python train.py --n_layer=12 --d_model=448 --n_kv_head=1 --norm_eps=1e-06 --positions="rope" --bias="none" --parallel_block=false --init="normal" --init_std_qkv=0.0142 --init_std_o=0.0 --decay_shape="linear" --batch_tokens=[65536, 131072] --dataset="wikipedia_en"
MLP neurons of a small language model. Each row is named by its layer, matrix (down: output weights) and neuron, and shows model dimensions 272-399. Each number is 128 + 32 x the weight over its row's rms, rounded and kept within 0 to 255. Numbers have three digits each. A neuron's up and down rows have the sign that makes its largest values positive.
After each neuron's rows, "raises" lists the tokens whose logits its output raises most directly, leaving later layers aside.

L2.down469:104115151081107146171154086096086172113157111082126087146192083100153109157079097207103121123107107131124134127142135142083103054176153236130112133136110160147145117148138087113176103186142113177084140153146144087141126148125095174084096127151140126151135131095143111158098153170170128099115143098106100121109162151104131120089113094115123126140157105108095162095174113069155137148122
raises: " species", " type", " Acacia", " population", " site"

L2.down912:081149121139121131107156078161117166131092128131134126096074170094152086132067142099124078164122199157092082128110122181207140115108130078094098137125109115065043068150113167135132127160132154084167148163181091143117169111052181105188104088180104117113166119167159167197209104097164135101108121120168147118112158100137137058223147104136141107132062136101125103132060120167154127131112
raises: " score", " goal", " Team", " team", " player"

L2.down722:099136165143108103147198117147087154147107147106143115132122200069150129155095091036179092129150134174040115129168114144165168144183156112138133169122091118094098072168177208099129135140107091132131122160150132088114153119113165107187099106128095137096169121205048134114171121093181093091131061118130096119089146118135123080219130140061134127149113096122178119146040108129169145162088
raises: " Stadium", " score", " goal", " Team", " club"

L8.down68:156159095149076125111123144166099074130137083139059133163166141135145095144123102169182169150182121122185207179117125183122167093178146145153148157127037148101137134097122172209129129095086108162086175141142112116085131161129129053115135125188117118104111143165131092181143177116113121142121105113150105168138182117102171183122133142144143111102105116175163112141140102167125167107154
raises: "r", "d", "st", "ment", "ly"

L2.down269:189101190100146135114195145114087129140177127121107090093185073082098118109128096135135150144137100100102178116160144139143156110186115143144125134096112134072108157122104127124054080189139112119140178102139070165124110125121127092168119128107138097145137083149119144121153163122146136136166122115156099136140187118137180198096132118086091111173080175138151117128137140163100135069150
raises: "r", "mate", "mer", "board", "land"

L8.down964:163072060117153086093055160106156124102144113125128113091130139111125102121205097172173146133095183134146183144126183128098049154125098173142067148144112133118193215177188100147122107104106160149097173108130181086133143203109091131124114201154141125131082173146166120094094129097102140142121166148204134133180127152075125205123110143110111102139103123140091098102096144134124136085153
raises: " song", " album", " music", " video", " character"

L8.down496:132121186126102154128156141159142116133099172124135109124072195104140118114132101117118064157111146172110128121173120116130078136099135122192085127117126184108114048170178111121125184075114173141111110155140078093132162161090170123159151094182100196137131126158124048165201080088171139062121100146037071125124107113133123071146138183140128091140144118157144113101095119204135154104189
raises: " Team", " match", " Championship", " team", " score"

L8.down574:075147115149148103154143128144134057143091166146052133151171103108121169084080131209123124143161036108136132112100173092065101106086116145108145092148139090127104094172156131146169096168119048074128161136109133095142135152101186138124146121140140110100158181134134131151103116148201110192182128108155080089116100116085114135184115112103118108111174122093162135179120131132156138112182
raises: " when", " during", " while", " since", " after"